config = dict(
    n_layer=15,
    d_model=192,
    n_head=3,
    n_kv_head=1,
    head_dim=32,
    d_mlp=512,
    vocab_size=801,
    activation='swiglu',
    norm='rmsnorm',
    norm_place='pre',
    norm_eps=1e-05,
    positions='rope',
    rope_base=10000.0,
    rope_fraction=0.75,
    qk_norm=False,
    attn_scale=0.177,
    bias='none',
    tie_embeddings=True,
    parallel_block=False,
    init='normal',
    init_std_qkv=0.0417,
    init_std_o=0.059,
    init_std_up=0.0417,
    init_std_down=0.0,
    optimizer='muon',
    lr=0.00551,
    lr_mult_o=1.5,
    beta1=0.9,
    lr_head=0.00528,
    grad_clip=1.0,
    warmup_steps=200,
    schedule='wsd',
    decay_fraction=0.362,
    decay_shape='linear',
    final_lr_fraction=0.05,
    batch_tokens=16384,
    seq_len=512,
    doc_mask=True,
    train_tokens=150100000,
    steps=9162,
    dataset='wikipedia_en',
)
MLP neurons of a small language model. Each row is named by its layer, matrix (gate and up: input weights; down: output weights) and neuron, and shows model dimensions 48-175. Each number is 128 + 24 x the weight over its row's rms, rounded and kept within 0 to 255. Numbers have three digits each. A neuron's up and down rows have the sign that makes its largest values positive.
After each neuron's rows, "fires before" lists the tokens most often just after its 100 highest values on Wikipedia text that the model never trained on; "fires after" lists the tokens most often just before its 100 highest values on Wikipedia text that the model never trained on.

L7.gate402:119140114116099105096140133142172138110128097129147140157149163103106134125110086101147144177125118157125117109145160135149119120110152160142149121063118068104109157101117091161144135150125113127130188165143131126116123101173128153107090150058125144135090153106149100115156128160133115137120104098143079113159075144155115096129154091183149134126134160120122088155120109161130140157101
L7.up402:098131087138139130141092142179105141128104093115153133141126137115132113136123071162107144085123121167122118136162106092135137162123138127125121139136116121130154117115120124121154149113143155124125152115152116141104133114150152148093094162081107103123133094107117092182115113120113125149131105164167098156118154160129129105141092125153139141166162141111103142142099100080127088151152
L7.down402:108162123111159162133122119156114097165134090157113168127147095128095145145113066137124126140130136089133143147097063148149159097107103085110128137132161128089159118137175136120168139160129120109121157137190138067153159127094146109129139124139101137138113129118113141099143118117120080132103102104143135110122130136131100132169085101128131148097123141119142144124159110144116112103137
fires before: " |", " a", "oin", "ro", " the", "ear"
fires after: " |", " bec", "o", " was", " "

L9.gate249:134135102188106117138146117132136138127171139098164095123078145147160122146126128139118118138129156085135163127126121114086140087139159100187101119124163171099131122113168119112110104151124144128120125132124132127131144117133079138160161100137092118182116124130106126115093108103140150183161082126119102139105140152114097155128128089150169153135172121119142111148121109166133170162108
L9.up249:092081116127121085150109098111153117151108155092137153117165119126151154140135185148117069118130137092134124151128108118133154134099159144165152143134134131122124127091158143089146101171153112137100159142143146134168143128052102107161146107171114156127132122142122149103133122102115149107114105164117123117121144159118160129117104141146125093076090093113109127128181139129103092164093
L9.down249:178147145123157119078162139172147115116140110105133129118124152129162119111139151150114118092141138136114126136148130126189103094123099122208159111135125141078111111195126149196128144103090131146121131132167127154135114125136115098086125140131097065119137119136111119143127156171137142133099165108129161132127122136082119104105169129109117142124142100114099123100124138133151117150105
fires before: ",", " of", ".", "s", " l"
fires after: "ay", " year", "on", "ut", " t", "oin"

L5.gate385:127138138108109108187122107128126120135117149117145100112130140067167129136136187136126152110085164132138100088131163133109109138156128144128091120168110119117154098122121116145099115138119155102141088163107113166146162144125145156115139099128116115138140146119112182154121142155171132130121123179141167134127150112131142146125090096163118170087128117137122120109157163158111148115094
L5.up385:142109086137122139131143094100190114122171133130133140115122182162094103111096167118146154114171108135131128093144152137128118098134150129131128148086135113133128127101110102114126132122098115124168122100155166111165171094124115122117138151159089154145131118110095123139128158104119090135137148120126148147178138134164179127158112106112119112187095113161183150126135156116164156121108
L5.down385:103123130142114163164117119079146135161110112129074148178104171120135109144116133096187136114182125144102146105139105144102129146113134139152099152108132151074144144123114132103113126135127139139137087124086104165132136158149126148110100103159151108152131136079146147144132158124141089148107141130144180164160177104121143119157139118188109107158095115141137140158170162178100123146152
fires before: "is", "ile", "om", "at", "os"
fires after: ".", " W", ",", "T", "W", "w"

L2.gate362:164126152117130101108143110122146134106114138103135081101115135111117144119101111094127150159169154141139136143131134097127167125130137069151108137158134140134147134169110100093102165136138140095127160083183128141112135146122142124113117120113131130147135133086188089088125119145141153166113096136136137122154154149160140148113105123142147143096139123097118139099142106119124157134128
L2.up362:170134129102101142132133092096137121151166164112121115101139097151143163133127122153150151138130137129148088113113104085121090148154177148140093182156153114123108141116161112111116096148101107140133136117163123162100123126180154169141095088125126132092090113167097154089139109127093125143133121137143137126123125146134152119102097097135145084149135063143161106128132125108102146150125
L2.down362:132139152163117110142137154142140094129136117086136140101137123124174132141110132144154135124160118139133117108175151093183128098137104119146113126122079146088162126106121108130113146147149152139122118105113169147107147118150122119130102137150196179125090128141121110097119107112148092112152134163108130143137181154157113152153139103125100119135119162101158102118163130135109111121109
fires before: ".", " the", "a", "in", "ic", "as"
fires after: ".", "am", "ward", "all", "ac", "er"

L5.gate172:090128143087106094172148098111111172156162105131162126137121083148098123132113167109103157158120123161146110127127143097099130080127123153127114100094124105153132151120115120134089151155108112121138149094166138134117126151138145134126111134174159166082121099148150159173187133119099099144121134142142123144144089102118113117113130158119135148144111124120154107124160160115101170140135
L5.up172:119159105127129136108154101127156164103129154131130131145141101130107148142107149118139127122157196153130092120111144155119135114142136127125149121142138091121140165110148149126118127145141184113091125107140140104121119080118116102095152109084163129126132185162100139132087125113105137107131152071155122136114119114065101157151159170145119150120105120157134105109142121139097164147081
L5.down172:119074138169112107119129155179151111159135144153152107175138132102180144114123108087160144115094130150052102131132126144153119153156129103132121130112122096145120154105096134131141169076097130118136173090102129098118123140122144103142116146093131168134141135116148126121137178103163130105171082144134103096146144119106104113124136129117125122129113154176146135075112108100134096110128
fires before: "ed", "e", "ion", "ur", "ions", "hed"
fires after: " f", " e", "ie", "em", "E"

L9.gate511:117116144104135144103137108101121151108138140149102122120121110116130091135114150142146134128105114125143141105102098101152132155093118075100125146130140121197131161108134139104174168119108147123140113112154151107136189190128150188128135124146132141152189148150163120119107148129109116111118054155099143126131077134112129129073131116051147141111091158134110141123147143144171156122158
L9.up511:124127118139102132139129124165086143126114143119158125152100124134146142131128110137159121147058132128113157105103146118170138109095146139133100136115090126197114110138083114100100177102126126145086164118074151068115099099122116107144113146117139153123138130152172138138186140110132125147120118135135127147145138127149152131122146122112140112105138156129187108116103144149137179125141
L9.down511:128104109163165144143141128125139111127123122087117122129135112159104163086139143117148149110155125139136140107125107129106123133133110109151138160130141155123104117105142145123167154121116146155147112110169145132150127117144075144090138112092128139148118143106118118182118111123187129142117080104138131122118097095141110177092153125225100118156082133098122171169119114115150102132130
fires before: "\n", "ates", "ational", "e"
fires after: " United", " in", "|---", " In", "|---|---", " L"

L8.gate191:138147123129148132111081126158138114174137110145121099163123175118129138143102091132126116124119114148142116141118151121135139105110141132158118088111118163130125148096118126115131146146085155124144087139104125178122128135114131131140126098136090113155127128082121150144112091100118125106116134163143139133055141178144152161087167108156085129152103126106090152150149125156141126123104
L8.up191:099111107153105155115096105120122126155159121142137107116134154123127114149076164112142093118157108115132133145150143071195146103139080128115143089163123162145103107158105110111134168128088140121113106171139114106120130121190098145128108115125109105110115170099155156119159162122169124134133147098118090140127115070121118130107145150147135122156095124156129120093155112127110138097140
L8.down191:121151163156121119131125115122134146154122131168069119146104154159098097128123161145131120123170085163144084115164134132128124112172117130116125113112109117159126155146105138164134126108101157152129106104182122171137145132158134152130140160104195134131106126149111161111141132155171115115135145135119170134145123129163114082143123105148076107107133095114127154108139108161098167088149
fires before: "is", "ile", "ot", "at", "olog", "os"
fires after: ".", " p", ",", " ch", "T", " P"

L7.gate191:093142160118144175153151100164136143078128132124166186165109145127123134127111126124164138120140115107076095145103138190160128149127170118135111138153133150092152117113076117169091134137162166124132136121136163132104150136101112137127142151158148114150165126115131140114096158127124156121092140136095114081148122154133096118107134127125100110148144159145157102152147161137149144089102
L7.up191:112120086074102103156138104132116124113131167106144095121124137158138125129122112127160142144092121116145111130111154115139153129102112103151137119132087148123089098119118092152148137131158125088108089142109120109115125115132147108137143126105136128152107145090140079131121134158103100086146122154129179149061175131127124140146110132126145101114143114151119088149101088114159135155127
L7.down191:153115123178121123138145153141132142150101166184095152179121118119127116111102164164097098112127076135128146140114139127132123105132124166171130136139121090115138151111107152151129169112131114131097105139170159133134140121116131163141082142166129156132163100100103120126133145129106124147149155128120115115145162116168161141096098104073142165141164173097114123109165133198137191139138
fires before: "ates", "ing", "ar"
fires after: " United", "orld"

L8.gate401:133145136149105113139166142163126160142143171167103138119132120164096107136132070097189090150153132158156123169104148170137126186158104150097125129152123120111113119105181114094098185119116132119148122129109107130127117141109117101104098123142145123097127116130165126183106131112131140126116097124157132141133090147119125139137123161175140155128119100140146162122107098142099132155082
L8.up401:147168117154113079131086142117142148139166156107072151148162137139134133161130114095138128163143106138101127126142112087119104151111128083133103144140117112147090077138143117162159096149096135121142127130105125099120131126137093190123121148131124109139094135153149149145133127095136164115133112141144128169163078141128167139119100150132164109159117149135137130141136153085115145141107
L8.down401:121132155123189130136154126072117099129107110132132111085170128097107119154158126153122113141102133133152179142106118139143112081173110130131105102096121143157159093140136145130124129137125130170118129127162143132131110088113119081157123100162161101112117150148120110150131102150137095110140132095174160122122081113141117140121096140139070133133119106153167104080091127127138168128108
fires before: "ary", "ly", "end"
fires after: " Jan", " J", " f"

L9.gate233:105130131127126130148135104106104156121124119115128103129143132102121103155131144146108171130106152160122120138094138138085144148111140117148150143163146123138146108128103135161141130131133122148093107157147122098065127104091137130106120139167213102121140124119150133129145115134137115114161192073127147145118107143116133160111093084152148130157101141146144105137160117150146120155122
L9.up233:105080130152135152144140141118145152154098120125146112107163123094103136151109136133160135130152135093076154150097097153134147086130144088136110108155131110119144132124096173107140125104145106164088133093150085075118136124113131143109097136151166159088098105105123101073119109111110122106137157060125126139122139084125100151109123138142126127100144119130116088130153169136163089154097
L9.down233:190133135146139120128126093102092127103141103123108154148100121084121100155118152108140079145111064110149115105160102107147152144098075088126125097100103113134108156141095092126147122127125130133148156115137190128151141160173118101135127084114135140151103155103128118143167163115135122130140094103134106095112112131130118121097117108096122154134113080137159113137114173091081165151174
fires before: "ity", "e", "c", "ic", "i", "ist"
fires after: " Un", " comm", "m", "a"

L9.gate431:108159134121122146141120118131104118126134144127128158141141125120099198138158124149153145117131095128141142147119134087130135132142139114132115119136124047122109171131129172093121170103189136155105176154104097122127136159138093155119151129107124184124139133107103165131087111171150153106110117082127113091138127125132132167149133184098141171137094140106122128155102140123137141133149
L9.up431:106134148103106154133125133192129171138100138098126102092136105120135130116145121133137127119119137121149151146149151147149135167127099140136095146137120099145154141137157104163149112110118105183133170145162079151125151119165181182161155123135205132141133134128113147135132107151132137149156128109120105126159109101103156102120136135080143132140136119113101092157089130105129100125143
L9.down431:173167126148147125125089105123143137111184116108143141140155122113138120117135131099084094131126103122134112093131134122157133129107110160098159120089135123077126119156102097159088144170124097135123117101137134120155138121147141132125121137151155061128162168131132157090148136111136111141128079143137149121157137119123116151128111122167153103138083120174116102148115169124109158117170
fires before: "ation", "ed", "ar", "al", "ated", "age"
fires after: "op", "ang", " s", "at", "p", " re"

L8.gate171:110125095137096140124107112155178137109098129107124157117119104104141167114113125123111164138090123114112112125127149133149127130135168133118091134095136152173132159133175158113101144167134084154114086121125140113156192123145109175132134125154140120110136102102114125087138107148134105095125126125114104147165129108111118121163140167159133166114095102130113149143106104122186119085100
L8.up171:144130150168142072099129156128105129166090086156162150114129134131126142128099148095123109143115094111104138136110091143082098099119144142137123117105152131134134128172168138106221093132135153131125160132129120147131133111152123128085103147135100158110140094110122106126125157124154110086116129085125120124109125107105151170157050131138115109140111165105110119162110095169125141110099
L8.down171:150115126135104127159094110115106159112114151131133108113162118097140148132106159137101167110140130082117114149141109134170071119123120106120141119142095152127138108133112119100091113107138122179130146098149089131075155112143128153178132105145118097159121143130114152115089091125083104124153180115145113109111103139126118067147174146140136103089137102144110099103163130117111160130113
fires before: "9", "8", "6", "7", "4", "es"
fires after: "–", " (", "-", "ap", " a", "ign"

L9.gate122:110109154148125131108088081139177126126130095091167139148141127102142112116104103138136145147086149124147131084156139147104144143125103125132122140121149117163116122126201129171136149152108126156173132154138118092132144178131120105135137124136165130170113073113118141135095109093152134078131109083104125140137125145138128156151073116121117132093130182142070171146138138104081122149115
L9.up122:122136073140145133180051122125164127151103130160133104110157111120155129148135144109102105120107142131125162106160108157125118139105116086130125148110147156131130126137112140109134105137091154087165161075154108101092118126127121129124130135124137094109128127129044136110118118132153124108084140128159079122129127136169134093147122116147124152128139138109135104146121144154127138131083
L9.down122:082131175120072130127134075131117072158134162136108114128162135166097130102099158103143107127116135141146156185115159122158156132132111160129122128107096139146158132128128106105131133162125131154106131155145132110132123141135152140159114124124110116080140095071138143094074145143126173133141104070119109124129147114126167123111077120156139118105134150148149111112114138128109128151140
fires before: "1", "2", "19", "20", "10", "9"
fires after: "–", " (", "-", "\n"